python train.py --num_hidden_layers=15 --hidden_size=256 --num_attention_heads=4 --num_key_value_heads=4 --head_dim=64 --intermediate_size=1024 --vocab_size=1012 --hidden_act="tanh_gelu" --norm="layernorm" --norm_place="pre" --norm_eps=1e-05 --positions="rope" --rope_theta=10000.0 --rope_fraction=0.5 --qk_norm=false --attn_scale=0.125 --bias="none" --tie_word_embeddings=false --parallel_block=true --init="normal" --init_std_qkv=0.038 --init_std_o=0.0 --init_std_up=0.038 --init_std_down=0.0 --optimizer="muon_variant" --learning_rate=0.00551 --beta1=0.95 --weight_decay=0.0 --lr_head=0.00915 --warmup_steps=200 --schedule="wsd" --decay_fraction=0.808 --decay_shape="pow" --final_lr_fraction=0.05 --batch_tokens=[32768, 65536, 98304] --max_seq_len=1024 --doc_mask=true --train_tokens=540900000 --max_steps=8477 --dataset="wikipedia_en"
MLP neurons of a small language model. Each row is named by its layer, matrix (up: input weights; down: output weights) and neuron, and shows model dimensions 0-255. Each number is 500 + 40 x the weight over its row's rms, rounded and kept within 0 to 999. Numbers have three digits each.
After each neuron's rows, "fires on" lists the tokens most often at its 100 highest values on Wikipedia text that the model never trained on.

L7.up669:397495546502532484548546407521482579519508572540529487504457461501449566513514509427546532468469499477518534469529521556502489509471556460467494513551508533438493489485489492525448527506495494546455549523567525481485498524467474460563480468544515439526527458498511497468443508608514477460539512470527512409522450542495545449543525477497502572434497527505456471481567473490502476434494437465579493555563436495487487443520455581499529557518473519436459480461449584451534499441554479524468514548471417471458469508545523512488513452468512481555485509516566506533584503543464537434491519547536508512479553494457465512467489474459533552533507489583476519508515522451512450435508531488482420480514487551490478536514495581431445503496461491524565468528427582515498589549562579
L7.down669:544441525564446551503527523491536577480513465605473454535439510566516546464510446411469435536529434511516566551486449485528528512502473525510439554505509454556466502530379481538463509529516479532512519543466497466559473506520492616470496538522475504508452537478549497439486538456492462473427462487445496531510544400485507489507528503548507470485468481592533479496433509525488456477528500502467466459532526512482498481516439480518536517481480518561549478540477518508495513554499519537400487504503498470465486570457528470418493503506434432500479493484523462497415462466520456548500481535454458509550531494507525485581550543493481550521535503530493490488503472554475476453517463491521605523552425472496469452468516507611532548509559595481488436482518434531532478592497440
fires on: "--", "an", ",", "ill", "oth", "or"

L5.up646:504477516478572522498454501561455471499478456557411606515509541460533439545438485449446513549502484470547553534514415543531460475455508537485467475496537475428522498479550483515547503435510528538488490516579551466480549483461489467481545493433500505441506511513468520501519494435457545459478548457478533515511474497523488458474525514433486518498494519421465492450498481422529562525565526477550503534536490471508475547537544507477519525487524510482540532464563509551515474522572484479450504436433425581539523448480508486476487546505560567494554545504455522440502459492562521513561477503559552472470540509515418506501532463465418589467502458468508525518543534535543529434373409458525460499521554540451529540506501549430500512437440526488513448500535534454458421453458524
L5.down646:542505487532537525499440524436466437469524475524482543492551489515541426489486538475475486489519511481479545513474506495457528513488559530472547522497432417466508485494513512451481542560538476464480502490540520456477443495514505509483480530427408506496553591572500449470475571474529493448485503439515557525509480517530488489438516476507487565513611479464505494553477532501473472500354466472545527463544518505549485449460491462425480446508592485547563466516529427509456485501560470516446524445491445539465475453554547532488544543538506486496496488466440492487425538524520498444430511568500501449526500370569467543591460489498562505568461550497533481475609505530568476526478514558536502477556503519471539505462500508486437445488572481520500518478528503461562557465534489
fires on: "ing", "et", "n", "ed", "ain", "s"

L8.up394:541563558507543429524562504495506447522452546511445506453479443515458492514543462481509502546531478488455499473464515427438550494480535502512537546548551472506491458549524540476473438575487547503524527460435501505436444497471466505470554478532452525463527457506469459557495487612473534466438420456495577564520563494517528495502499448499456546504539503454417404515496520509502537535489500456505525540498414497544567556466472527534508485489518492426451472592603504512482489534527452524504480455487548478507499484463537551461439518451473492549533518533492462559471442476526536432545481547481531526613579537444512527504512550518477440499537478488550515555421468495569485490429438471437555485509467484503466527531544518537536498469436469593488519470451500439481531506512505
L8.down394:521412422509423456573485483505536556507513423531535532515439502452502514451452559517490486474509476539542500569479481540457464456501460472477469536511511485497459509432406497495533425539473491489476543524561532545542557482509533564520486510461471568492531493472490506533538508451466506475616461539499463506535429462550390564529544464509563476548485466467425503577499460528473562514471557506529494489470556491492456500470478535455545481483547513581557545434477509473546513547548469501463464520470515484504470526552532554510500549514505543462510460497540512455437501548497518542514538484504455522491513559494459386427480512524591463500454471540533492504505531476419448468511487519526478506491465464498540510493570500505552466466511425450495537412627519517462495497468563
fires on: "c", "p", " /", "m", "ec"

L7.up795:475593517550507484544522445508465472510537493463472522470408605532540517528505502424461448508414465481482455468486484540518459507521437529509552519512546575470512549537506492499548470483426430455494482468515530484525537570428562475583456521468515523485539497449496440523538471414555549548494524542554441559512520507502517496556502494506482442499483485470500456459492467463538486536437443397502496414486506488456519541448526491454476466582434567521512511555581508546544492520565441519540561529549553458530554496444537441510449489542498434513591540486450559514572544471513435506500490537548468461438474522503473555542571530434502495463503445530484548415466515495525464471486472520487497510452474505480500540547495529452519445553475509520501530499507528483517473525478551
L7.down795:515463502549532504384485471467553546567439461484533422492522515488499496472476453609401502510467554540541495526495483444496481531502456448517412563535490470494527472522491472531446521479563619555532479434514444539470505479531498498506554454482452490538525498452533502525515513445423532477576512467464460515508493463541526497467514511513458460510540488479470489513497520547556537519485525539456505447471411520541496476482502530484604516519518533525452536520480524488489604487540506520482550501464503495461497548450508490522489496470539507529515475467527441526519477499540555538514487521560526467574532618512450492464537507489474416501508577490569460554442535452504479445509461515518440485496524485564566425506502475478463509425414404458475508505514446571447508416499477
fires on: "h", "s", "e", "es", "ers", "ar"

L7.up41:508496544512548486510485447543499498517503498452541477535537488483485510441493446527478538481507489499465522551500463514523485448531564448572532477407488496531525508477504548548467534512507505521505507492472481614516503507495580492541502441511541428408445505437439557493478508476493534476463512513411436507548483534510488506518533503506561465466540541476493476539473532505532539494593539501412446465512500510490565607565477475387543478532450510444558536501580498528584528488449545465494440481474522578488560494468456506486519443465498508540498486574478464499578482506478566471520474450408571449531471487466542571463497499425536536465516522606477415493474520445499444500476556524446520483518481515535490497493532475474461571489492542488544497449541597435507475498520509
L7.down41:497482536517516483491490524490417421461483493509440443517508505449552533507526593506531523528529485448517494462436495592533539484481437606497496446418521538527511492509521561553532550513562526522495536489487439555549527413512469558538556494489425594450533569505563484453566540531520527502505568484506519479546485436501460511537456518483552494507507575490511544517534580500519478517446538444496462523487470448509535480552477394443438491502515507496501430545505474449441486546526502481480475525464519493434463514517444458539496464492480435504499500531472519582488465551495556456440435496504568533437498480495496475432436495505467505496388499568482474537495515512433499492493427549523524523483451468456519464550506502489498455527552473469519459522622564495537481484455515
fires on: "s", " its", "r", "ev", "ess"

L2.up948:497453481481502540451518440484537490493520532577518476492466519472495499478532449457534547483464525496486508500545582517534497519481482512485577569563569505464522526494473446460551521438482558472465445475498469517463488527429498442482558500432516558453505447467543480428439546475485458539518645536484536567431425520508501439565469572456545440485493544447493460522389489500466475538516552480504470457511553468509472496429490436512506444508471452522502465487552443459522474477527437589548469458539537541492551491541505436512487478568525486473498513451521548549545503453525485507542496508462478464475464446522589476530519510483506518520495532503508477508481438554554460558513426563528484486450445504465539573472427457603547508522500559486525487499463497462461427470468510
L2.down948:518501469553499572448523517601499536574438529497499483502521548454505515459464415467505504427471503527572516513464472505485452499511456429569531557524578533498496518446474500482477465449476593471552572534489539510480535481526518521591512524447447503469523428454434534535502506511516440490435544476595502487437440465460516547495468560469544453449519483529508365454478525472530441445526448498493510386533564455476566497516525456449514486518532499412452454524487455486554470529481522539568562492593494511500493514427510523548456480517511504529521550531522515545503522533486499505474512519482502512555549468505433497504497502479521449524549499500494509462466512583437542463441492540576530538483560491484488533466547515448512447446552467476492484514479494502513493588466478
fires on: " rel", "ack", "h", "ull", "ch", "s"

L5.up907:502538442487489550510508537480519481418458507447491473510493567463438514537530465493510509466561474518459448452488515496514472418474486527539547498409425475490526443520499484536470407518524528480554465558550511490471528501496478472506500468512528416465466552500552545489510432443461517495471439518495529530453530520517565515510492511527531502467526547526572460503467546500547535548495482520497528571458486429441454501530562462474481499543484475470491481399481505452476544454519515489496475554541507449491463483480456503544530488498501524521486526451465440498470397534529560488471521520508498598509522476585416557475537384482547491492534416530561555511562515441504495547506542476487487507423509458568493533493487462472577562528524446446515503577500552539450583582396494
L5.down907:539580472510468534484550490484528506547515459418571461496444478468466570443477554460523471552445582494481446563483535405550485434486505513505522475566481517449485436562487476480560520478421460501437547468489465542503481542532483491522559519517475441418518453481494506489544524519465496496473493544430500488448544474455510514488494498534518518491508528502502469447498518491511480560409525537410553524495523468501506423552459537502472517482510479552471520428444455532553491460491511562472508528467496508383524502515514623545539528500545498576478466526481531528437459492522496491487466585512452523486464561503574501537524517487507519449459429473481479485597476513420534515528423465542493528553487616483458486559488498518488507520490519523543575474536576478518464507494443
fires on: "al", "ld", "and", "or", "2", "ar"

L2.up371:544493546523447438521544466496575523474605471538478508575429469521475526444428543471538436477431506493522435491490541518445535499525509540521528503508553481515589403506534479485522394506506488478498521464522487494499515487447478475461504452503475491464476453537490607587520436503465494482450569481428526472487563506509546480483526536554535492487425433477477520536520537535504459464542551495484476529466497575506552463553548488471443544504479515508477540513473528534472467593548578461543528526538504540551498516508533438453512530498558529459523470491482462499493496460496497521480512550517453474516547478498535499427425509512465535521475494511483484524440422535462462485449495582552466559549499558556482461476490564514432583474473445469488392448468441452454506522553468
L2.down371:556539446522502490474529516486511474574463561549488506471552486491514514431446507509497486524526528591422464467477464524453554416456568473513552485478506513497472532508557480455439428515452520499589459551485537570571458479497547431529499521504439446542498460458503455535424493498476549532482465572540486536482493536448541475483549469508461454502556426409523458523468450462511544512491524533508475462507502480475435529489525578531444497537509481516457537550505443478473500517469516518604468521446500521532525475516497545552573502555472495583509505483503519501491524493500496489449529541491501408424446552465459473603562470421460500506511529531473425569517493522418488462529485468504469523531535532452541494447455474507500430586548522589503470454529547472545477536490513
fires on: "way", "om", "ra", "ah", "ad", "on"

L2.up679:545463504423493494527503511462507441503437487415408519493524446498533486504495448511489508515486497465487507471538480477480497547485448597520496505458435447478465504541436508534489506528464520561484597473450506426479551529547581504464561487482527534470422536510554484464531554491533481527487531441506421491527569483525500466476501543523518471537471498514526533433437513525574551539456529524472485446534500516545515543501511459570460543535528487490492527495443479517461420486446430532450484439507488509470471535510509499559495517595486427603514515448555560549487524518509515464491506501478432446503527455461519607496448599513528501443498579485459456511508449558530486455514500534499557484414449583521531492570482486500555450512577507498539487450514516527499481462603492
L2.down679:526467411505470451522533476536567488510517475500527491443554462474519533530481427440531455497591533451458492541514487491500494522504485500546468525520465499421516515487500559430430497501497529559491554514477408478502530478440567529501529497595513546489497480482558485559473492539556557587530505484515438387533500487540433420516533539468507501521509537378537493523489523510488483532512477507502522555509469440530512498506538480518501536468505443487505457452449501533495470498515515497450477454497515414506504530442627459484546475494526494546460506430454527502507554436554529574490554532564504468510513455488479544409397530423534540486541515434519451467473539485502510446528430502533515544467481500548484536491602555448486488508568504468504478460514466462456542496547541
fires on: "ack", "a", "am", "ord", " cent", "ant"

L6.up119:469490566502551472525418468550488428507616488524471514543430511515521458532440459472473466463546545520430529534492492584502473557498444544518477508447519524433437497528542507545490533551534446565494512495462529474464524482471490488507513532490554514564467487511492473438562466403502580465422511538452472520463546528540523498514522493496546530451503468442483519559492589534497482548447441460503521506544458538477429523511461568505544487502503545493522468543500482537426500505486475461446510556482484460516549444505523541536511467492493487538470428421420480481521482481516507437502517486499485528402567570466481515547522548456494482544450505512517504499567475519592498408443482411411482515473498506508549536565501532527490455425451543457580533534514479512500481451541534
L6.down119:571531591525513493545531470510501484457504496543476507484568526499488524506449484493519458475468506547527526554460520473488535453479505513519580470461506528433524506583507569461547474452477417449460572411612441485421465486464480462534530458461544508508485416541551484538512511472525487489480446502431466562543522526539515504528459512478484539501524553429530460496492549512529521524463451435454611531518577487520478492487505505484453449475558513444514542440514521552562482448544471487526482514444590542422537528493471524517469444504509589504474499494454512458565456520489466515538462528407482466494494496475505457461520569478497582559461467505535487470470511446489466492456575533492471432438438534559548459566476534547530531457514436464505534523521506447533490484446536
fires on: "ing", "et", "ed", "ake", "o"

L12.up420:483488450514416497491443495483482413511513528533496468513520474472507614458504500527474483527556499505487514476517501520398428513488478430516476479425481489474534548548525514564595515539491523493448476527476506429457442504492489512465479517586499537566583493500515462576492445426473493500498483466517521505525490473551533444545530469561444455517490427519465458491518507507545509607506479511564555498465466425461501444519514497496393492483574504484493521458533554526541532470461504500483525467488502521487432575547505514442508509477563507470510544568501485553538447466446462495483534526475459512510514498451456428503466524479539529511511463475430502472569508457528616501567554544518491502552465468499447479516526565549537602505456488551500586461498501412550480495571502
L12.down420:487541517387513556584560540500548535502556434472508494523567450592513536482525469494538433562463524457460526487470543545458531513472529490484440446495490498519582597472510520538490502509472544617566518455466496499464467511484521468427478528504460467521532477457465475491518447418366509484482523504531423471423507521506494485517554472554453491530484475485508530571569518479498483542519504443505468488541509588476459476455480491517484455422493515540463544513497541532544466507465501496510493510407488487549519551489452542501455444490517456520438503470504540465502591451548512471578543506439381484609519508581450534507523459460494522502500521487489483514496492514527447528479511504497517406488522476463479441503505510517483506555514526447489538541564538461484497496545475
fires on: " D", "p", "ov", " ad", "ep", "em"

L11.up553:528499530501556503487455522489400468467416449502522508502493469425493524474486570429539525534535472548485582492453456426417502523516473554464477470519507567490431527494458419466500479531505463457522447538470515556470534493590573567497536482501559546445559468495490531545494464491512476514522466508483540464518460514550492491618537513489529540469546518417482533493516528517502457530538516512523482504455451472455484454469550474514580590556577513501449582532560515480480519498504477498502489536531514477487426465487570477504464427546505537496478509484506485463459502484543542559484548474501456502510438512479478553490486436500497597566510482527450518365436482467541527504464530485492488527502477519550535386508498504576502455495467524493425497463524523524543553450498434
L11.down553:482487506585504475500485548511517479487515536526588504491481507478552445493544487506515554491414554511490487505538529574531510444501458492515430534493436452540446517511490526509537419429580539506530435477492515481449506509434476471443404577491462416539485519549463504486503499599545538479451397518551517580552485503510521488437491499450512520461485454538487511572457481554545463505490454499476517520501540440505499481454499508477555542514505499546466464470508484518426514547556504508538448554428451472506544511431458567531543486502504487526503405501489508457546518534479500461540511489403507539583471405472502509426471490523544476419563506554539475512513538471506474534550510610509535509467528550446461521510536531461461471527467439526512525451464536530461514507570442
fires on: "a", "al", " m", " or", "ial"

L6.up675:491477543478485494474472432511474428555420493450479545515485532563416498464593503516448463493476541492484522468445568445444488527460550495498492522496552450561534502471487567490460556530516510512474519522432501414553487520425484434498547442486543482510556478567465478508543517509487473546495574445514534521546607562546505442486498449543551522480506536444420498565515548438521506455467461506512456484558477453539550501570560601463507467433487513400518448535479492500467532543550501451543466474568524472519560498470462452430541495554520530497460540539511513474515433547447480496542462516466512464508528519438495515535550510518534491479614506459478547487426488479489472481523474495460499461483528489496491493473509474433546515500520483529398487441510465530514569506542459
L6.down675:480487517524501463529416527545517481501458516517469460589471486521507563541443464576562520557490512450418525560488491561496522558438491467483487461476620501516523443446512528486498521456514521454455492568548471458523425471528499439444477524521509523472538558459537481537470568558541537473550447511560469477485509448539540479486506506473441471536505524483492543495501435505513507483423611498523511524454512519542585503580457547457532489453485465503514483495583534407513436485512585523494525495422507469458482492509505512482474419417569457503496526448502486522598502470509491442529535559525615572476488488521433463438504468439468483532476525522485461471573499439473568465460481480519507515482445536477509501524478571520529457502460509476467508524506521557495477459535499
fires on: "c", "iv", "g", "ur", "er", "p"

L12.up857:527512438522526522513470503478489510541463470545569558465533537457480476541502518452497488483501447462457506570580478416547474560475445509428480460548496546570485481503550480460519495510484487449506496574454532491465533459530583459512509477494467513483499558457484515486461526551511480387487547585549449507548510432459516550522484435587521455468447484439428480546473549558525527545435463456557453520463515465471504550444496468514559516531538440453495445509487574498524446510574510498509546508544498441509469489507519509518439457532484501503556558446498522482514474525478511493592587491517406474484520501468444490517497419442503486489561541459505525520504486538444418510538482535432479584525463453529554434507474531547512487504478587526503483557453508456480531543442451
L12.down857:518512496527462488510500466541486452381526529451567570483570564432485523482481565519459475489502433463488472489536487526456395486560512495536527490522536518503463555440447522471489492470454561530535537465420514551544452519525469526464482565473507516549512498507500480520446482518499493427407466572454498452455494477436512517579538545505419494472441525533500517468536517569485482510503501528443450563426461507525525476505490493475466458518504457535489495479608555450531533536493547518561574558485567531495451515527527472507457481508492510484468503515537518488465467581467524447546437474577460472505511533532454560540469545565468507577459535588479518458550458428524497541493539473468503548502467537576500477463476528493540505468474449462495518470420558491475418445445524
fires on: "s", "3", " H", " s", "tern"

L3.up151:526434512522524555487540549461489484542537508417513519487458475480523462518473543481519403447542443451465437523473484515508535513517541514515461499451494563494455434451569516529490538440508517500432475506444522607565523541546517425439521518482503569408441479496481534463490547555457497461498566497523447481519502508543524509520495434535579543559497485466448479541462505496508534508525484485489568501450527547455531551554543469470544457550497521476442438535570519526548521473421518512539470437493548535492513546464525529603583497533476498504499462497536485461532486490435535447526569444509473477493502474479470532501564514528542554505504490546557527512528408509517552434459473505473468453532472530511524403542534477517457529570469465486537512441462566555457526488570419
L3.down151:556513496482500509558547565502472460496587589460556445481433491489490491461539484518474476571484489494430490427503520432439498563471483467553520451505494491491499463483521482469543469419514518529492535553484501491513553418478516462522439477475585540526483543480532487412570483431513499492492517515521462521480537515577448536572500498512517525532549514466450555542469448450482469488487452553463518451431422522435561516459477500529496480565481505505502478533488472550473492487571501546482466463550512503581569552499480490548522544404527540538474532557436602537476487504482494509463499433534438471514558450479482452392531526504464559451563486416572552489472514449510524481498494481517519493491518516550536491526523497455595479490417592512497495500460492545509489479467459
fires on: "r", "s", "ol", "le", "ish", "ly"

L5.up294:546474502529485463498500515493529487510472448539495448584478494431492497496514515404468489556459504504432477452557469489528455582512464501490524562401451442521547481428457517474470483473492492494551513499491629522461534526524477547540457490556495533488464508495527489521525544500454461482508513475531553526486514506557467470557561460441528565487531528423487495459508454557521551527458557557434516452516465432502427553484539492547482532549493489530458538488523564484518510450490550427435484507568502507455484445518413459511540496579442451528505482532494550405540479511499534552466513516516498587479534512546493507535526521474490464456523475447426516537461451469506517515564510454452461426472558517495494523501532390383464537545526515484480516513517427473490528536445561
L5.down294:516511449515500573483532479536466576502482560480546508428479531508506501541433534505481522562484527516540579559500500528501475498446522503447532503497483460444504507465478541553517497552501500512549503441585481481460538394517482447452531491483499493480520574512519444450477514522527556449455517535445513472462502488469507554444495496511539514554566499540517492560507479486475514455470512498460495521510470532438434401520495497491585495556502409434548489520439438503437529568518555602564504507520583467511490515408494532468465525430441494464468524471530461537516469534516518524536463546489596502526446477497436409535524464567487503478484505482510479460503525499519533511502437446643461561464408574474501463479522476493498421471494501512514506576541525472496466533503469
fires on: "ent", "ld", "or", "ing", "ale", "ar"

L6.up533:462500529548450462546466536470520551484453474434448511440550488569461549591490496546497503461467511465459506472494487551497455532447451458450445497504500460463525577394499514468577483512544500457468554492475585542528524541544566497548500519516494522478526493438523533442498466531464504520473477511382496493443496478481453523536565469496496511501539486512536564503482533492510557540550492424573477494492562496463456492477407501481530480481461462450513496451489540534441531422541485466480491480556442383496511612492518495447498509510516536577499570517581469475480438491444513515571492499475440525514533544501481472441533484504499477531456485479488477610516560506542466495525523484463452495532511479523581477475447407481537495509519531454505523544541531519437575492566504
L6.down533:566474477480467459481513503507531483534536494456539543457490518445511427552502477522441546508516509516493474466468494433454481498526511528459491464483510510554526496505408447511512446507551538511520486522458508480522505488557498553471551444443467508487490503484456504454474578514515551436484542512553448518532579586527429573512514525475439490460488545455536475456451467509461502528537519535471547529484520539555502516510559446489510487523547521556437506541519415498444502509467536494457469460508477569463483505478439508512478458522476534466553423391446451511402465534474502621477484512523568486457613513476452476591480493545529525581457449531531435466463513570510597495443523561529422492459544533451556472528546481576502503553454537505505480469514479529437486500524489
fires on: "or", "tern", "ate", "wn", "n", "y"

L3.up946:488490528474519470568477453507501491494498469486505492547528474441441543581493493524442467485461505471519521506462486469474483541443482567521535517523520543528560575472508475422461539455544475469455469586492546546553525512522460468515498565477576552435503548498414536440534531547531548467481559491483524515495529521430513516564480411482467465437541491532518470447554538471501521514497566539469507526470492513384455559513434440581502559538469472470483521426498527535440578475477508599536552477492541490514494528571490498429490490483477591570485566505520473535436534487560515563441492461468474469543548522498467457438491440494528467482454492409434482481533504569496534458509507470491474482542472527554468536519459446544482552506552488526464508460469463564498459443469529
L3.down946:537525535467549466499499498511527514499531582520528500489522488469525504549479555434513480485504514418447506456513472485555453566422480393501546475564516456495540493464564478470540536471487537516422491510496571523584496514450538465481538502555562543510558523513480425427541504519468443459497432468523503513506534492505508508512510462525505520430489539467537546475424495437408533448466511489486527543412475582492472459482479491488450550533495474521519575479447479456514566508510451477502543476554497606598453501474532523494438438566475599459503517493506461547498492526503534578526573545446442494480494421496522518515447487532549478496493489482449505499484534442530477481448551414467473530514460480503539468437446463517550471589524557568480466521535513491451494556497517
fires on: "tern", "ne", "ach", "ate", "th", "ord"

L3.up540:492459432539490497483458448528464456530514429565489561539471509489573450495456485498527506491510510533450514565490477509584484494487492453511569454464526475502518576483493448526517415442594532504489516551442508498422528511537524475518486442522517523528479443503536446549440546416542489522495521402512511560493492564441588477537567535478531476436443568464481564495474521500534563508469472455517502452495465504524466544524443527479534490522476507453458530506525446524579483484465417483513512532471511433455514558507467466543572407552545527498469565489440528528563504545516552532518537497452527471512515528526433459493527411489516461494511531514527451516494515520514485535465544539564520595442512516457564498514445488588506553476564458528449468484522422565487510494542501
L3.down540:490556489517484534480458545519478469547516493493579508497476509479551562481525475485520445454513468482471518478494450494556580537531520449481552481436513550561488550516507493510486445543518555468536572443547486498478529485479479478474485499580502471500527490526511493512383490500482495549518551470490511515460507455457517524505477486522504544454504515424479445514461554470495526513507554464486521475485466560490495532559480468578559499484504481505417482475471474496544477495482452525467527504574509489393520443458520523479475468484479581426474523476418550458508584589443521577571464512389560370480484496543513438516563478529540461456524538571524413524488506430516446497492445547503474550465535464473553500489469553528459474515531504543548570447515414515447458536562530
fires on: "ch", "[", "ug", "on", "h"

L8.up411:537467467428537515511504462525484525462410501506531527583498468481562567424491541512521478501505557381513442497475532474486550523565456450530520502524612491470532479517529481508504462456482474504557421472521471543562483451493468519483558531458509505456469504548498553474478530496473520469519606502517503512547500520470453534500478468468530457554556525522507438554554507434505514500475508568553420446506512469445574489470520502471480481499424473488519472504498504519495505497505428453473508517522464466552521545442472503521521516516544549480512518499515471421494459495550531441526556532564521449527525442517556550538526526527454575496503452505440518457444431536516512450471466482450613435438451429496456420483494499434570621527514490469519550485485423490529516547495515
L8.down411:491597519533450556461551490555469511535441549513505492494463491500549537503435507451525488565465431490472483571542531478549544505500474569526421469466549493448546524495450473461534474459515545448443575467428514498482454465517513453521453519526485373406446525481515536498460489522404434508508537523490528372550512464467568493504510525543505496529516553567529501560482415507576505556524436522478518517519506490521575534455494465524465537467549543535449554509525445464566528537493509543503458495542586471498523471489547463481537491515470456532465472493427527500502506484539499488475537492449471541472463456419482531492518444471429464489435490485447484463536568530427465488524510562469561488546527486546448548480471493503506487543516442555526532504497513546553510540493551
fires on: "c", "b", "f", "le", "h", "eb"

L8.up41:493452530504493530541551432506550529473473533530495534516431617560470563461525463488526417482527531515487551563501500437580516467521462582501526492466528501526498516501526468476462530595476421524494535503520505476505518518503494439551513533489562502570454569479531507556520530476486499524510514544544492504471489438444459486481519535492509479582504461472486502457481502543464507528509517486496469469485400433437479512453457516463426472495448472513541480463528551436502477555558457464490519539450465516542479502496489539442432525477465531486588537472475506441453488499454510511464519596500497495541514560467492482524517575451477559549497467521513568491524460459424486435404504621435582507454499539521489503532550583493539463483445545486498594491469525425516460490530538
L8.down41:461511497490514458539485529472591479482466526473478495501489502546525534504499570511524569476494502508521525456479438492517584493492505522571439522443434541521545545489523511503517541477433487446480472474459527494487490559500485613483483473528480580553565426441410464571468437517550512452510468468478530536451501545494472525456456509537471430543472495476569483505389506499521547459500486510498462522483477472529424497544529530592494556455481498554477494502472506556573474557501493512509520482399509493533455455504490460524545491529400487476568466570559413395558480575503515515492483494534487494504427439505524484511505491524567490530541521553473448473568506515493510402497502497511461467575490425518523545466502473485458460594499431478476507500572460478527506502539500
fires on: "ed", "s", "es", "ers", "us"

L2.up78:570507458499482561488487464512525475502516484579445475554491478499436501529523491560526509403515543456522497525501526516561546491406484555482465459525497509549441522533466421461521549523542499517503482574497527393421564521533455454492482469427484525492555511528490540522555537488485450500483484466533524521433523522451522480443504552538454504570443550478516539523477493492491541502548508547455447485535534522518458472481450443454471540470505445524458567527483462495446523417448528500377535512471464538487478502542523488485459587470535572499528473502548499499550518567436499403468537500460479498494480481519536518585509527523533491482505546464476505465546505514580521413535439571506526492425530565487503424592513491460496455486516540483517567437448485479565541447503505
L2.down78:489462543518540435489495540352548564494531484512478525455502489474457459490479490443515514529496416505452469488564518560477525366547505511524444586534509474444441489433523488429459477520493469578500546428578460482563525559437488585530495539520401488514514521491541500509500447489492494544492507528490499474574523507522524487480488487499436454533518480490512512485534506539487510500490483469511507475536465501533580515523494463513556564476480532461529499556486521509531525446506455478616476485479525437535578481528522460498503483488464471528447494528440512584532452445524508528501523556516560417518561478529543464493451528562580443457500493541513496446514522466455468509516418532526491396499451450508515440463448528540555534524516450521471459561488553537506453524490494
fires on: "e", "ur", "am", "a", "re"

L7.up110:486477501441471602496475463494521460494544470484492569469467492481552537434544528477544577450486592498514514460490486602494563413440507485557522518554533505523516491472497490587505490572441466500483472478520443448459471536435544479547384469512527502483549558519432506534519542534516494502415489471528505525471493501509448478503520515482492472426548509466428525543587560536518526430481538409478534502495490481477455512464431513495439489479448467517497496470495440477513479489491463492397494570394468511565436529541493549579511528456488491477545516522548500538493515480560536599432488482536473525498501539565540527532524452471592516528541521461517475472509498467445556497558509479530432491533477536497485478523474567444493518479490533470518475521483573434540483512496488
L7.down110:510543496513515490474518476495423488549529449489493431514494514559468482521443483535540470531537475429562533505512462488566493611500527523445454502564459495584444491539492496439529495476498518482492574514482498531571456517489487470557494485446463448567428479464612485533447542462498456494473547549525466498555524434468514538446520577566509520489522515539455499514525462534563501450493537513481457528452541511496525442499451486527526554463532568555419511471473556482452479452558530498527545462489505463499477516474514484444463465563470462551573515472440516603424500454553500539476539504615490549499483503464512473458511508422460464533481456511512475402487469528499518432499493467500508512516514438473514551469509510509547533531489508436471504503526484582503517492585373
fires on: ",", " not", "oth", "ly", " of"

L8.up124:484472485523503540573513487536562497483474551521466518528423490393571528552525424438467578490429553531408506482506482457451514461495497479508492440478468537465492495460525454497483478537475470524521435561438511478490515467512519559468502484490520515443523576537504511485526458518495467531498478510440571525453477537530546461481490558439518450535462537456520491448541474470517486537497520489546538507525460449457513535494558562547554574448498516535513577564432509481525540516409551504459467444567538443445528560465499544447493531549499562536489534461472432524496455520558512506486506526435419547450474517502477469491468541495562543522510509486492506542481558457497476464478583444493473502480536428421511505530456462432462557533514590517501528537510477511559581530467399
L8.down124:469523546593533514473474509466501491580513495482587518486461499526484517524469513517472563579491556488506417502492545494532495533520464511450492470418486575525527445500557525536575464505470484436558478526523473444548470519527538556489479457449432537488446597544465443422483527536507478518487470506457543513486468541513511450393451471555634524495538462497513502440492571492528461472503466460498482534455564471459412470551511565555485497482535476507464525519463454525515540461487491477508495537530525525461444452510507519556487548477470491573469457471489468510508432501487519573485468500491500499453492429489430458508478493511573482505486519574489478589585513433504471514538499485567515500468528522501487504514483402407460497513541518492490501505599515483501591433520453
fires on: "al", "ic", "ial", "all", "ish", "ific"

L2.up207:552498433508524438561529488478497486530531531534466506432512469502521426471528501493499559520531475518525540491477521476511577499456487529459511418540494539560533508492519468513536552483501547480500449508473412476502467460522511487497521468456542475514456535468457420511539474477510620500519481520467464424498476479444546523534563553530400478545553462547491474484564468462488551530383505450432482515461530483505546464543431433545420538481446543492459470547481512418478527487506485516558530522515530445506439434471528491484516508485481485469542464557476473607509496554534493563462516498546575470441485565554557420511391529497572497480513477490499498477576495483570422490523449494476478499459538557475504562536549500513466507531503535530544564489536492491413528476487528
L2.down207:580465507467542483518484504426495443517512494555413486548473444514428563508553573573431459455460527494539517460477485467414487485485501511545499460501486469504485490433485475485537517473478520486531578527551483499466546479479451509462506456553480489522503500506463507519484542536528530568498433457431476479525517579504512580499548566543562504450537540515508540539547481475514436549470535529498479497502531482533573511502539503504553503469484535516435542500539520520555465511554492528477559446505553464501471518555502444552463536464530491420407500533512511537453493468555518540468507489452483503547468492517437477409442498469405416485540508455483498569496575479528556441457554449566494526442420505410521500457508530619498452534470435483516544521501501516570538485466480
fires on: "ig", "ap", "ce", "d", "ov", "ity"